config.yaml
norm: "rmsnorm"
norm_eps: 1e-05
attn_scale: 0.125
parallel_block: false
init_std_up: 0.0195
init_std_down: 0.00283
weight_decay: 0.23
schedule: "wsd"
decay_shape: "linear"
final_lr_fraction: 0.1
batch_tokens: [65536, 131072, 196608]
doc_mask: false
steps: 7665
MLP neurons of a small language model. Each row is named by its layer, matrix (down: output weights) and neuron, and shows model dimensions 48-175. Each number is 500 + 40 x the weight over its row's rms, rounded and kept within 0 to 999. Numbers have three digits each. A neuron's up and down rows have the sign that makes its largest values positive.
Before each neuron's rows, "fires before" lists the tokens most often just after its 100 highest values on Wikipedia text that the model never trained on.

fires before: "8", "7", "6", "4", "2", "5"
L5.down509:510444471535514589435445494492441511492467498487498459479502535544472414484420506442439461499516500561523524471495500499553509567539507473460506483608468504575458471537489518466474538509520440489481523495408452480466488499511505527521518488543507500495536488520431506495484481531538456518524513507436512471524510550530487420581567524466544455494584494489453485473537519493506496460438

fires before: "'", ")", " |"
L5.down1363:449461541499475535538474520512481513542498598422488496444537528533511580510496337458480490447499496515484483470508510559450496451485559471407484567517479415494524432533499507489494560539483489455499512448561477445541476544473503516549500557509532455453541497412481489508512411477517450519509474452523597500472510486497450480405463415540512481588444520458512447520490545514452498527509

fires before: "s"
L5.down1635:532470543516539497445562539420473506496513473505410510543477481485505478448499538482513507413492535491533456481515492530464495520563481564574556455469523461495485508528502535474456473532581586518600569468506483517489409576501479605576581481447515510502491530510497561554495486383570489548439486463449485512473478460511544443489569422543546548493501538566513507529425479558490487532537

fires before: "s"
L3.down1193:484489533483563515501524459545547539449520432550540487481556495542476457490524540510542455489461407472547475499483558519457491544556499555592472511397476473478449505480569479493524513440523503471471540491510514550497592473476469506458508500485513468432538499516512515440583544488478497499444499542478528487516498435473536540473492464501497581504495548464473457509473492557464535492537

fires before: " "
L3.down1006:487572554477448462481468526502468512470480531510407459567465500515503525439434627485512515453561412531518518501493489501487539559550490451474534460497561493529495507441440457460478451420476538572537506467514482500504449478562536532498503495546536472533529516525496529504468453481499507456446385632517535537484413477504481506584464456575481454457473534553534522450539517527508500460486

fires before: " ", "\n"
L5.down609:470487506525439499556444469545486396489521473473513496512386471479495576572494337484510451489417486458489464508540521526462450489536517467489564499530465607556518533470518516435573511544438436579550477524503540438506525551565474495532480500456439560475462496476576457546584478504485510475433535509471587503516505551486471460432507495558519594519504431537492539554503559552352523595539

fires before: " of", "-", "s", " to"
L5.down302:537496526495557480461532470482479525454529539551428586454419479577525491496509514515523439451497494483507529445527415532525483513471426528441489509529569508449424487435466482499535514519467577481476550461462477513526502493522495484479522409483472491469493554517411532508551529481520516514553481497509536513512528455540451491524620510518435485534491456497505533442580570415508529442515

fires before: " |", " of", "s"
L5.down1151:516509528543528450427545489583546502482584491520433483508573514537508481480496451430496491460530477453438477500465566449568505616521508526406575465493437481459472471479530463451540488510528549497447605512480516476555514473534509433569508488540496453488495465509505489489509511475437478504486458509579487456486528508449562471585460510490547548486524421489453499512547465458526483551533

fires before: " |", "\n", ")", " ", ".", "),"
L5.down1223:494480493519504518492515445524512514466513506420505499461506503472381502525440356526491472547469508460495515531484510540523483519511477493423539474529497552542480464536570442501481512472462459584497483528479528488472516490557491449511533517444516512500527499450487455455539615558514528528496504592488509466537487532499503422509476536514527526495460487541529508439546443556510504510454

fires before: " |", " in", ":", " by", " to", ","
L5.down781:463472502543557498460518512502494459487522495506517481445508561496551506460572356502524499527509462483481502549465554493556430504551463412492585423475539483541519472551410524481502487557480527468544539508515415503507518442515531468491448462508456533452528517509423451485552535462517472573519540566501614551480539489487458450540576454528609536591531483570498508523527491475485418513550

fires before: " |", ":", " "
L5.down415:488530486575519545490560448504455462484520489497505555484494508577506513526421547419536584483549497507596495454487502488547509517543502525520524544547413461424544500423517540481550519515467563455456471533480543512506505497565524486496444437488520481544488534483515542408498516527532470483509544504484506457539533514520437549567461545450441549468469581512525486467496505564447520554423

fires before: "\n", " ", " +"
L5.down183:489517552510499484484450453518560477493512445458427469531521517487438532498468676473530520501489474466527468500535518449516518515537495493491474480458522484457529522517489578482477487502513451468379478576565439523575456443455531487506562525494524496510429578487473485511515483481465480471456483467453484539481508488520534520454534465537484416477355559497508636476496478480557551535533

fires before: " the", " a", " "
L3.down435:476517495474485461519511595570485468578489530584410491472573511451488514459540630536517480535531466465426443540516491496473437502510461498577502534407580548502497502525463475528541489439462472525445493450543470426546473443361529539479539472570494525501410504547546487485542475460425573468499497504481547554511474489505427546509468491496526471504504548460455535525431498431516496610580

fires before: "s", "t", "rd", "ic"
L3.down1334:524450565500445498510496537498454479468556497483458444464512460499431529511499419552477500453482420524473465509504530495554440523489473433500479470561435485563565519507507430503533518458493567411494513476496499525509564494503473539491531444524491515504532455445474490499490508412445526520538496526478504518479503503562473533490555487515511466497538465506467448504488494439484480555560

fires before: " ", "\n"
L5.down955:577511551471358521565478470476474513501448551487505469470454499472449522531576356509548512497505480485498550485491515473524472486491470508495434534577478509556509486549537524532532506524520402495532480481498532500529546549599416466520460552433502575483490496521473527411503499494481472522547421494476488460478483460531445534527519465486501540412453462530477542499503530531521508553523

fires before: "0", "5"
L3.down204:453530460479529557501516552472471572500464445505472479438476533532531505516532349506490487485531535545548487451420556538494507511431551498390482468573454459543474478486518482493495603528486472509476472497495579515483516471490509433559486504508492550528539471465538581526558501494549557452474539499476461499481515481444445497513451519533490468459501536532459541579477494484422537476508

fires before: " of", ",", "ing"
L5.down1461:488526531466485523430469464480522495441541513572483496484541555550516546536506411470498401513563570562553547442447505579548528509525533485466493494513505447485524468476479556486504435446534463565539454544425485489496485498426494529516481516531461487465494450500593483520508547473464458455538461598467498458551496528532554542478501600533502463529437485510438509468479454456572490490489

fires before: "'", " |", ",", ")"
L5.down1345:534492516591490468483539484467485522498466470506490513563501530459547511496504447560412495468531510505497465454544446515522504482481439491511478472453495471509504485466545510492493472511503466512536516467483481508461560455509497525545427540451523450432454535462459553450466438509435496466525566553450484482462462580541473486576485522502525467525459484492546412511477478471501444472482

fires before: " ", " of", " |"
L5.down407:526580532544545535501515578546471554473469406454498527458528531463449461548504398498452543502520488523465469435473492500519482533540503551550567531431541469453543447515504536514514467474504474511495534500536480498536545502465561467455484548549505491605508493550442512528508517459493487498499489480523487505523429473523468446549496487457495564487466517552511530553520505556481445445490

fires before: " |", "s"
L3.down1074:415554484490581448526547453475469530486445464514481509540520426515523547539498506485509517541501495451541474467508479546481549468461497498528554541512448457486471511470515466500545432523508526490474470487536520547516472549517513496519546446545475477459461545493565514473565482546450432464509467452535443483467539499479509502414494553485539506482488482536485509449554502522509521509525

fires before: "″", " |", ".", "\n"
L3.down645:489481529489456514436506542541498468509515502460504591491503505515492541558535545593505515569518514539518554445499534549460487488441580576482520500472442472469540465585420455489515553499508497513495492467511597509500495570579526468549471528443552487536522472531456429475483459477544512492538516511546421521553553460543494488542520443509529467498391511488575512476482500498410551476476

fires before: "|", "-"
L5.down1060:498540574580520489535498491498554491465511476567516564531584471425466592566490401514490473502475525492562482518520525437499517461486544568507526493434609437500482459474430551530524462452481491477522540478498427528510480520439541481543538483475537523523571491473539488482529448477480549509505455497504480562577503511544566551452497458506461493480470492560491532494531437494514491457508

fires before: "\n", "-", " The", " In"
L5.down772:569478496494461472472446465481548515489483549531510531511528461532513537629535591442483436414472517530499501448459527526477617477523530458473550536555488492515483480413463443507483512549614479445522526589536393475546523454471466528544443492506459456400498486510491496493528426513527496490482489497464495427512542475433427504556536508467419522549448449515505429473512491431531469510515

fires before: "\n", ".", "---|---|---|---|", " for", "7", "5"
L5.down346:521416537529541550483615553470466496479528488489521572533550483538471487384462476474532542508432482478466475545536391513481489503472484537417463440557483442537485527463451497459538558481444469571503509517526480499491459420488444475537475408471520578583490575495490477491499531449459480511502608473548509554482428491490547527481484462523545449496513538569494483529484545552507523436575

fires before: " ", " |", "\n"
L3.down1557:460538489496488534512529511509471543538567529472454511520499453467509510511506539504476450598487473528576532502454459468509475454465436434473447460500445434418448464534528515509555569508506422522458508484508535474478528500520502478523481484501504489581480423541469499455560534482470526514501486630537496503517586489491483501538434531486569561513411515519523555548502484512411430496537

fires before: " "
L3.down1148:424551494508425444519469486561562467488457480448468477551522512506524481513500541504550545572451516564449518488557527427425445480569568478482505537482544528490535505540506513509453506521485459523520565417468515500460517532604541520448469494509485500540459506498504501427500570480502520445565475435532447456426477509550521522518459510468557572480442558502497556499465479590437576563490

fires before: " "
L3.down918:532548519470477435489458543497485464482490557450495486474524431526625509573484581508547564481539422457534545467518424504546558511528508483499430547545435513554460490499530480465439472504537497478532517453465532544471495457488595593466546434564476513483532528426459502513488477487550462473528428502502462498550533497496520482524416483537472487456462476516452541526519444518535526447505

fires before: "\n", " |", " (", ")", ";"
L5.down676:481568446471458419554543574531446510502524543503487530484535547535483472540511396525512524562467467434543480427435603531555499589433544533543549493524529494524511505511554465539528497487505489496515491505470562574475543549551468487553553518545509472483514482510526421479503505475461548438505489489503507507517398448558493485450559464484484467511401512516475474466464498514463549535433

fires before: " |", " ", " ("
L3.down42:551502487462530512490545577474467509554527486495533532493548501464558473464480611508522559524558550542488530408498505444485475550483538524597468571572555508523470436521523479550572527525464485493457514432472524510556411457523491514458554531577488525487456412469523522473522514461569527549508551547531435513494497530549416488493485511420506501474515453461554502526463534563476485478494

fires before: "s"
L5.down307:522477551498493525478503561508448502525470530549527509555429543453452485506476537587555504461490474546439494558510524463435476515529498563471481439486577451513423506447479540439541497421423554486498497460556534516453474512452530520532490553522443509612503535499468468508450510465539505495511520564567382488553501542508533468442489518502459480490544528520500517463439508528479511516535

fires before: " |", "|", "\n", "0", "."
L5.down1266:486592461581504473568484473488481431439563454433488506517564523515555462476514482449522496493518567538549496466427490531521439504512501515465490472361545538486518517522435436509489481529564500539461506487532486475456485478490511557544468569526480469497497478521498548450479476420493443548479484543401482488461524498557506510503475474517448507573537537473552539476532490441515517508551

fires before: "\n", "-"
L5.down1368:542388459484502487461493545532458422513530525563505522439559566571527458528534430532543500510507458539579570505518468569470506448567572531467517525558475506497453483559507492515571520474514472571464490515560545416448522457482541498467523508476489523511493464530571452447558518512453571469584542507523455529529514522489531498497467510520435471551423519476550493442536500506462536596502

fires before: "0", "4", "5", "1", "8"
L5.down1820:479470454549454505558455516476522532521468526470552505465506502453549484512520611582487519436512519491454497502521479520484518500465482496527543419413458477502500591434437581562411511455453377500506521557436495531465428519474443512542518479511507507469502516489495512508507572472569498454508473454495553461460456506510447543553439541492557526459484515484527536539498486530485554470462

fires before: "7", "8", "9", "1", "6"
L5.down1580:500495421510470454586474510597547513516456427532544518467494460534512484508457389495450538541500467533530527444540558499518503536518512481514481466473546597532508497521572509497500494502520499453588585525481440568573488477506556468440482496522541556469416531460500499514568521533465461484532466519496560494500549461486493477538587428462545478497457494507452515444440518442490453471430

fires before: " the", "val"
L3.down933:530502481497558549442458545462523605505521515520501561486462600417554456454519416474567428555537534511576489482472486557452490487498476448504467547557479567498527510532484560501490556484508489545459453475562522508475471488374540534522448490561524454482568492542548529539572526491576473523508503498516449430565534506498449526486478461449574499550497531532515460495472495534473525439472

fires before: "|", " |", "\n"
L5.down1147:538527468544539431501439477458500513565517505476484473524440474483489557578445489522475446564465539561446528472441510556480437435504470508423514569506480485461537495497451493468434452413534466402537468493493490482378439451515467562507523510536518434496497555501538563504524514488474499542533479512425518483484491487405500474636552534468538513455455546471522473543454503458585479523466

fires before: " that", " the", " his", " it"
L5.down1158:490484533478499446491455519510515436490512462486516527505472518522485490471485700492522528468483482625530472401455499457458593511485426448520459528531556457545498468525531496500503438471493542524485478523437481507493467515508469485542486526559493495497536490483525520565492507523517503472514520485533495492529498496479534537518463497528518452419350475538470468490477467592581470458484

fires before: " by", " a", " in", " the", " to"
L5.down1379:397460496565527490476500500508442437514513566509505506509511560454510362545450357458501516489522490470454559523536527503555476579510505496458561533546476462531495519550482503483471502506526520505539545468491474444487533474392492524487463501471478406513555520458476525523481486516441495463517519487484481479476512496434466493485501532489503508486560518498485519544522478506521458546502

fires before: "0"
L3.down1310:479504454545581475499526501502539548474541531525540484440453589512516454588444603443504419446519521552448503515497501578589497448449522557490514490579494508491502459470611482562469522502456470459449452420447546519516467469463447424522523522525458436484587410479532493454405458493529525532459504479514471458501476492447550520482572515498458472566471479481504471480566562509542476501560

fires before: "0", "8", "1", "5", "3", "2"
L3.down971:520492464507469481501496513478509502525505495576456485535525555493501528431452647450606537562538578551585437568468448430480512508460516490519521542467506495457479472484486491425480489474536332547441475549529569506538406504474561485580503427512476465451525489464488591454520516478514518553499566509467427470442454519515513500515542587467507534449549562537556440482520542504561474400387

fires before: "0", "les", "ts", "es"
L5.down1658:555453444578477479533502510444509517471552506485506452464531598496483472562428468504581478463527497479562488454438466498507563488495556582483472491496520527536420557437443461451527478475570430515514556529474498500518479471479498428540421456541537478459558530509574478477449486538499463537467521477501446479540510480537527518484532563417572503532489441481491485503485466450476458468486

fires before: " States", ".", "dha"
L5.down1783:524482508472458541454518523533521441534454465460405511457469450481508538490446559505393469590572522477537485555517510503507492486434477546470498532510491480506531495521535479526524547490507686483484499566523464424485425574548553517531535553437545447523507572513490508531462460459551436507485492506391500539562479501490443520480511537503520481496444480548533490503487455580497547540566

fires before: " ", "s"
L5.down386:518539504527514514519435535467481551482534447572526500507503504552465484490480265526406495542456521486539529498418557491507453499470505532534469517483443540541518520532520543462523449475528526523479531530434534561503524458561477509478460530509477539568484524493485581526488467488478540497443485481556533491488591475518545486490531505534524440474430493520471496463462491455562547553440

fires before: " ", "\n", " —"
L5.down775:503464519458495490571558491586483460552502520489447410541519490441511517572527688439506461459493468463526525510454435480536535506477489473504492505511470546531530490384508570509500468490500408491421429599528460512510441517479471436508482535500481525536522570485479456547483491517489517500515449500546503623513465509519501548548422539491539488465356476547469569481521490477491497537522

fires before: ":", " |", " as", "7", "0", "\n"
L3.down80:508521488507527515574454496409481487575472505458538609460481510544553520462531513471499539512478512525465538522463440512470550497536483503501476557571448499483458419507423487547493509517464528469449563544505418419512418483499534528485492457478477502566469531445470514432570499520441492544506505411454556434523498535462460489546481512508532441426462507461465508431462459562460514538490

fires before: "\n", "-", " "
L5.down780:463502432464474526462534499508450537484547545518547586590557447446446509378441665502447512431567447516525484552522436546570523506495535490505489564490465449442491521513474479570572472498442420497508510492525494478515537541579495486407560428473479477459491533504549398501470522516532516503484502519531544515416431452526599548450512517476471431486445487522531449490480485484506546453516

fires before: "s"
L5.down1766:542511454539498469480567500440474554456509492532534526493493588526498496452482329489594518563465555537559524495475581453547516549516511548557526546449586608513554528426581456536494464529533489508499467465502537548439485526502478461504491505448554538510450490482486465472489509583541528459542490459460488491449551486558435444513526484474489510513483498567473515493472515534487527539487

fires before: " by", " to", "ed"
L5.down80:434515439536549487497544468516480517508453551482483505513541493486490388508526527473416488507502594512490498552494480506477474572461508498484512460496564521540503543495439514440446557521456511538544490503561487469567509467456425504499512462457491488494507539445470497538498475456493557454442536458479475504497455448569504515522487454468491470574547463577473583507544530410472484543549

fires before: " |", "%", ")", "6"
L5.down929:549470466547507488494459547537421562516479481549496480469480446489518566516467379376510503512448513507496516518451511507439472482565458467466480442513444507454584469502500535484501518491489564474542485480513547544479518546467507498503475496509502498553499512584460431459501544503541506461458489557526474483513475474606511529494439525540551534468563530480504494505497446548483491496443

fires before: "\n", " as"
L3.down498:451383523513521462494480561499506436541525447526433583524537508503551522522510512458532536519568546532510507503515457470497419515520512447457496500512449537500497538562457563505512528535499489490474442492544541521463518483549450470572500546587525475499514579456456445473547510455481453478536506519510513463471512459525522546544417478469478512459490537481555505566534502521471588479566

fires before: " ", " |", "\n"
L5.down1491:520565477529436484567526566583553447483549488462504443519434509515536473547516620492570486426532519416537454432546494451515514439439456501481474496504522478580565481479506466520477541516513435548493467567502467417424408483579537550526411552500487444509410529473506463477506523464483502529508547438480528456517451500476556501515485612520513529396464531532546488442470461533451555518506

fires before: " |", ".", ":"
L5.down1162:485504509578534495560492529571494553570534479521509507465495512565453558478557455468513520549512489515495522475456469495484548541547501550506551503540561546549535487493500524458571477575467519543572509499525487541535575450539479419517471464469472513457498467483519486476528532480480428469504588510481487534556484541506481521536529573458487465436448452542491561523487484488454558559516

fires before: "\n", ":", " ", " of", "."
L3.down329:446474493520485479428414580532548473512452513465484493555485453494531473481511351477507482454546461514503486431460463433494446551553529511478556386472479510567493535512502497525554541550547445518526475421538486512477471519480469464538502441460529521520493539433481486478529500515534535524526508513499544510560443472487498396494506511559484524530574510558511456530497528531477522525447

fires before: " |", " ", ":", ","
L5.down1312:507439571484456472584521496547489488484533478486491522511536421547519529496500375500521545559546480467494528471479558509512518513487543445570459501435492500558499465523533552431507525461474510463551582523503521507464553447450497432423510492504511466489461524446495575476501563510503480464507530426556512529558493458521444518549465534496559447575464476551522522477486416452495466504445

fires before: "s", " and"
L5.down1800:511514527480511529428447560591513520467459437444547521576540507428547495515513462551505570587489519514496523487491527529540486527477498482461439478471472447542560510459495470469407504493458503470492578471498475504512612430437474486524488509514507428413469476488511511410516427499451510462453491490493534535540485502497453529438557523522451432498505580510528475505488461521469518526493

fires before: ",", "\n", "s", " (", " was"
L5.down1605:505471542498488474541546467464482456518465545513497596540548511467474518457517494550443513578474526554479499513546521501476438466513513543500530491546478475422451522532501487452515525426565546554535508557546517466490471492464611425495509493493556481467510499457467486511464551479513490458495496559526510488464486502473468438476541458555455509448532532517510504505491481475440454525542

fires before: " |", " "
L3.down510:538516482588510510482519455553442555563513463530495448503431435541543527598465467429511564517492463560516523377478486406509534507479516467503507566499478482500535506496558521544472441513531439479487585486473463516525454519496528491459493500530539490464526491466516475476444452566535470497520511472507461549511463440511505478438513494537519507500464518475493458545510551584476532451536

fires before: "s"
L3.down816:522531447496500556521520506554544472445465497496469557499514504439432460466438399470532382483424469484466561501550460505552484514507450479535550476501556540609466476495506428418528449458486618490493459505552528518544541501452473462531480547562541485497509474586393473428501498474509520539533500485514510499591467459524449532443435475545448493513547522453471455531491447525470514560562

fires before: "0", "2", "9", "8", "3", "1"
L3.down245:509498509476542465514438494518548466488500476427430529536485495461484453505503471430528404510491509528482507512558493502596539503471446541551549433510479474487496479497533534463487490525510504483504551519410526510488490454511467523491558496598502461532550476492420504492535461540490532498448535508482540531550522524486553444507501479500528450513430532509444517515465548452525494468492

fires before: "s"
L5.down1665:451537458506502452567498537511520480530492464453507446484481398504491496512474411506520458496448431496467499490483537526378550484482485515506403518480514522563510465498527550506442522492488560525465420577501531405452422480536444547500495464516539467505486545551518515548524500377543483450514495495496451479529472465544485526533558470588476526503510548513512464496520529549544464486533

fires before: "s", "ed"
L5.down6:425557452483533454525477485514515544487548452500501501487559501448502565511519471501504486474455444551569550550474474468497405501579489442506535489502513499462529531567521511521507406534481393512542504496492528532575491493533523477535482509516567566482502511540471470469553499531485505466461500437538522557559514484509483513462516502522431478459489486546449526486508525539502528533579

fires before: "0", "1", "2"
L5.down1170:484516451516528485497431526497550501494563484496456525569455518468455521572543351487532478523501496499504447493471554533511493539516552515495501517498556473467550524500491459531444501495428482532576546478484515499497432471471517468485488563485560499504564546487578566524462492457520505448530525452467520506492474554520478557521484556507576499541477470524574518507566506497500545393508

fires before: " that", " he", " the", " she", " of"
L5.down406:487517512498530525538535457503482546526535532515470473519515541543534462529543655477456538525464495508533440446469545528399524523492532425535478494524486504555521528499490435524542476499557554507493476554463468495576488523471488458473432503436523483495491433490503556534519504617510534572520459486515526477547558507479576496490591504492467471490387553521487569502530523592523509472504

fires before: " ", ","
L5.down644:563617500513456512576501419470513456547470483560499571486482523494435470454516625490422520456550496512504560497502481498444508558504479476527580554523577486594569513475459583528479528511470509476496474419471542535532540506487535451474550504494526433491599506497496502516483568512504526461532473523543509490493426447554518486534470484491577539418456543512585588480471488518467410503504

fires before: "|", "===", "=="
L5.down238:549559614553534413465510411526583497475530511562535501448517492528458460451493627527489452496519494453476495514434524395531456495526597518555543485483570521478533510552453448513439496544495459485533494543476508496536495485540537553518490462506603526438514538531537398498587475483546391476509460561498512498499453466505562485532557471514463517418513529536454523531487460479523492409500

fires before: "s", ")"
L3.down1183:534405458477466555537520518509504488467466498438504482442472474456508532466453509494497504510540496433584463555493557483506482535478488489478556462524480471463482513464489498456501507458509576536473501488487525485536499461594474546493474496520500457512564485484412434436561503479483423428517493561506480539521520486463432489555497488509463496472481491512423509477467523516498541496493

fires before: " the", " ", " a", " his", " it"
L5.down414:519506542492502531485429389495495506497471545491502448510486523519507490573493626511477490449492511519506454444527409493490435439453469541482437535497555465390537522553520492505556483463489541498509497531402530475443459537430462585501448509441529436479426557536538521521480485457479498486505588585484513458582549518495525485571493528494449438493511434441549538500513447508585537510522

fires before: "1", "0", "2"
L5.down1759:471465480540478445417455478515405468480473417495435488433468509475506453531507521522508550510543504503530545528478503546493497596568496410501518531527472496492494422508449455430502516447538506494489496518560489508545440441486536471508514493514610431535431497517539553480522525537555479438487522471519474468460503562594554527464465517488551506495472511483521540479447521488445524508473

fires before: "2", "0", "1", ",", " R", " Affairs"
L5.down529:509431408486484503504507456472529510421473456459463463492472481501507478513493470480473524501429548484498540599438525471473500502508535557511539580491518578574468564471474484565508549529458580587457530546552468547504549456477502441495524538532493461493481541448478487466546490447562540508475500462511572417486519442521520462447538564478490532522437491481515453557473465494508562511496

fires before: "\n", " on", "American", "1"
L3.down1274:511483419516564511464577440466535487492573474457398446542480532479501555503480562560525499517586441505516477544546482588477530467482440494439528531493521523405449514523523553439524526509557451488464522497527465418515456560499422503502394502508507524520456492529446523453488527432564543459459487539543437514519521504489540471496499420456484477531465472420529521520554485483429477486526

fires before: " the", " ", " them", " his"
L5.down1166:505509555445497484469461491550544415488553539509513449505513485516460566545509574489511483475508424507447472484513585511465491544559530500512496514504499495515523488584524503496576518512462512485461503539463507553503415471525502534476528474523520441472474483502521479452543481516591496514428528504547451548477454478508556527516482470497511427488454533568494506490558588547537448422410

fires before: "|", " |", "\n"
L5.down1189:551537468552478499530553490458483552505519532567577500546467555491480569495499396500524453544485495544440513496481499503508464455441533510471512453533476451471507485442535515465471470481531521452550488498462459548495501543518492552492510476536509461478599455478539482519530527521502501520479404426561562477495465461577479487548555492464548503529486446462528446523456466520531422519520

fires before: " the", "ing", " his", " a"
L3.down902:537486454418546582466538569573478439482510516491490530504513545550462487467464653442557532539510519547482459443424479498493472526576462504544555526455478493510449425536548445470554575469473375448555476537535517464585472555440485475568506522570541482499434468543484453442469433490609499437509507484486522475532472575526518465557516514538496505489368399514516492487546508536502484521499

fires before: "|", " |", "|---|", "\n", ".", "|---|---|---|"
L5.down1171:488505522458461570504498566534417550467525484476442417532523478523494497520474488478453485518483524479487481439464594550465481462462559473434448469529445592549455502480461475514502526452482427453430557471506490403501467463506462489512520473473529506497497466506526492484527461514522520535485495574572473489469517445494509543513494525424504546510466478519541580467463513521459465519521

fires before: "|", "\n", " |"
L5.down908:447436480408460525472503513555477476429508453498479504428527446434520515538531331546544559459532447550458464460503500481511546420530503519491515449531513546569489465477523566467483513497543457481537486531461516438538476552534473423501440439516509548517560499575483565474529547535448533548492450450494473439479465533556519452499472516430545536519494408463515474467542498578554441432498

fires before: ".", "s", " |", "th"
L5.down1607:493520464469515474539541491482506532540484556458533546514515499475530498619525394534516448517602486513557506463467489512491509591451485434499448530529449557522542528531444533492456516518474542508457554536478487503496486491561484413525452508410553530454501484469466467517545507502449475554547469461497497438578520466554552488474491522514577462531434381552525465521463568473496415497482

fires before: "s", "ing", " to"
L5.down259:494474484575521531458498453474504489535468450529420430517567484527448474499524613502542454543484466432541500532425477497515515490469598480518492509493472518493554490435523493477575460503592478484536467565534471487445535484571523528556488471498560615508476495465520490489533450510407419532505485531471496485520517485438424483474440499408517482519503475517486476520511511552512431507477

fires before: "."
L5.down1684:562504474527496500458523550506502493496530457480461451471493490490549437489492574502501519428495532533460548491398491477483536519489497477532462446504570484396470507443410553468517483449603520425456471506494440546522498511525526543538481450491536466459497480468497492522470573542484529470459477542437470537515475578555422588564568519523408481508527502462434514456541561500512528517562

fires before: "1", "2", "3", "9", "7", "8"
L5.down1074:413498521593446589524447467483440550440546473407526486497500556540512538543511494490460490562529464535502503512509550473496544448466494470497497456453486617581531487422478507527535574521456524417502585511517531552554577515485472537529482547576533465486513493469539601531525517510536526521494487477518512487425456469511526457517508515422446514473494512533539495563529431451476434477439

fires before: " |", ";", ",", "1"
L5.down948:520493560557406500480653493471483451408558438531480484466514567442532474512512583507548519481510487499503503522523510532474510509492468543512495504436479479579490478465441464410422517520539540482499469554589460489477554561546541464521484510514496540496444558493504543532454490478540481487506405594503542520505443449461506514526477501528504565585564487491499476527496514469562488531535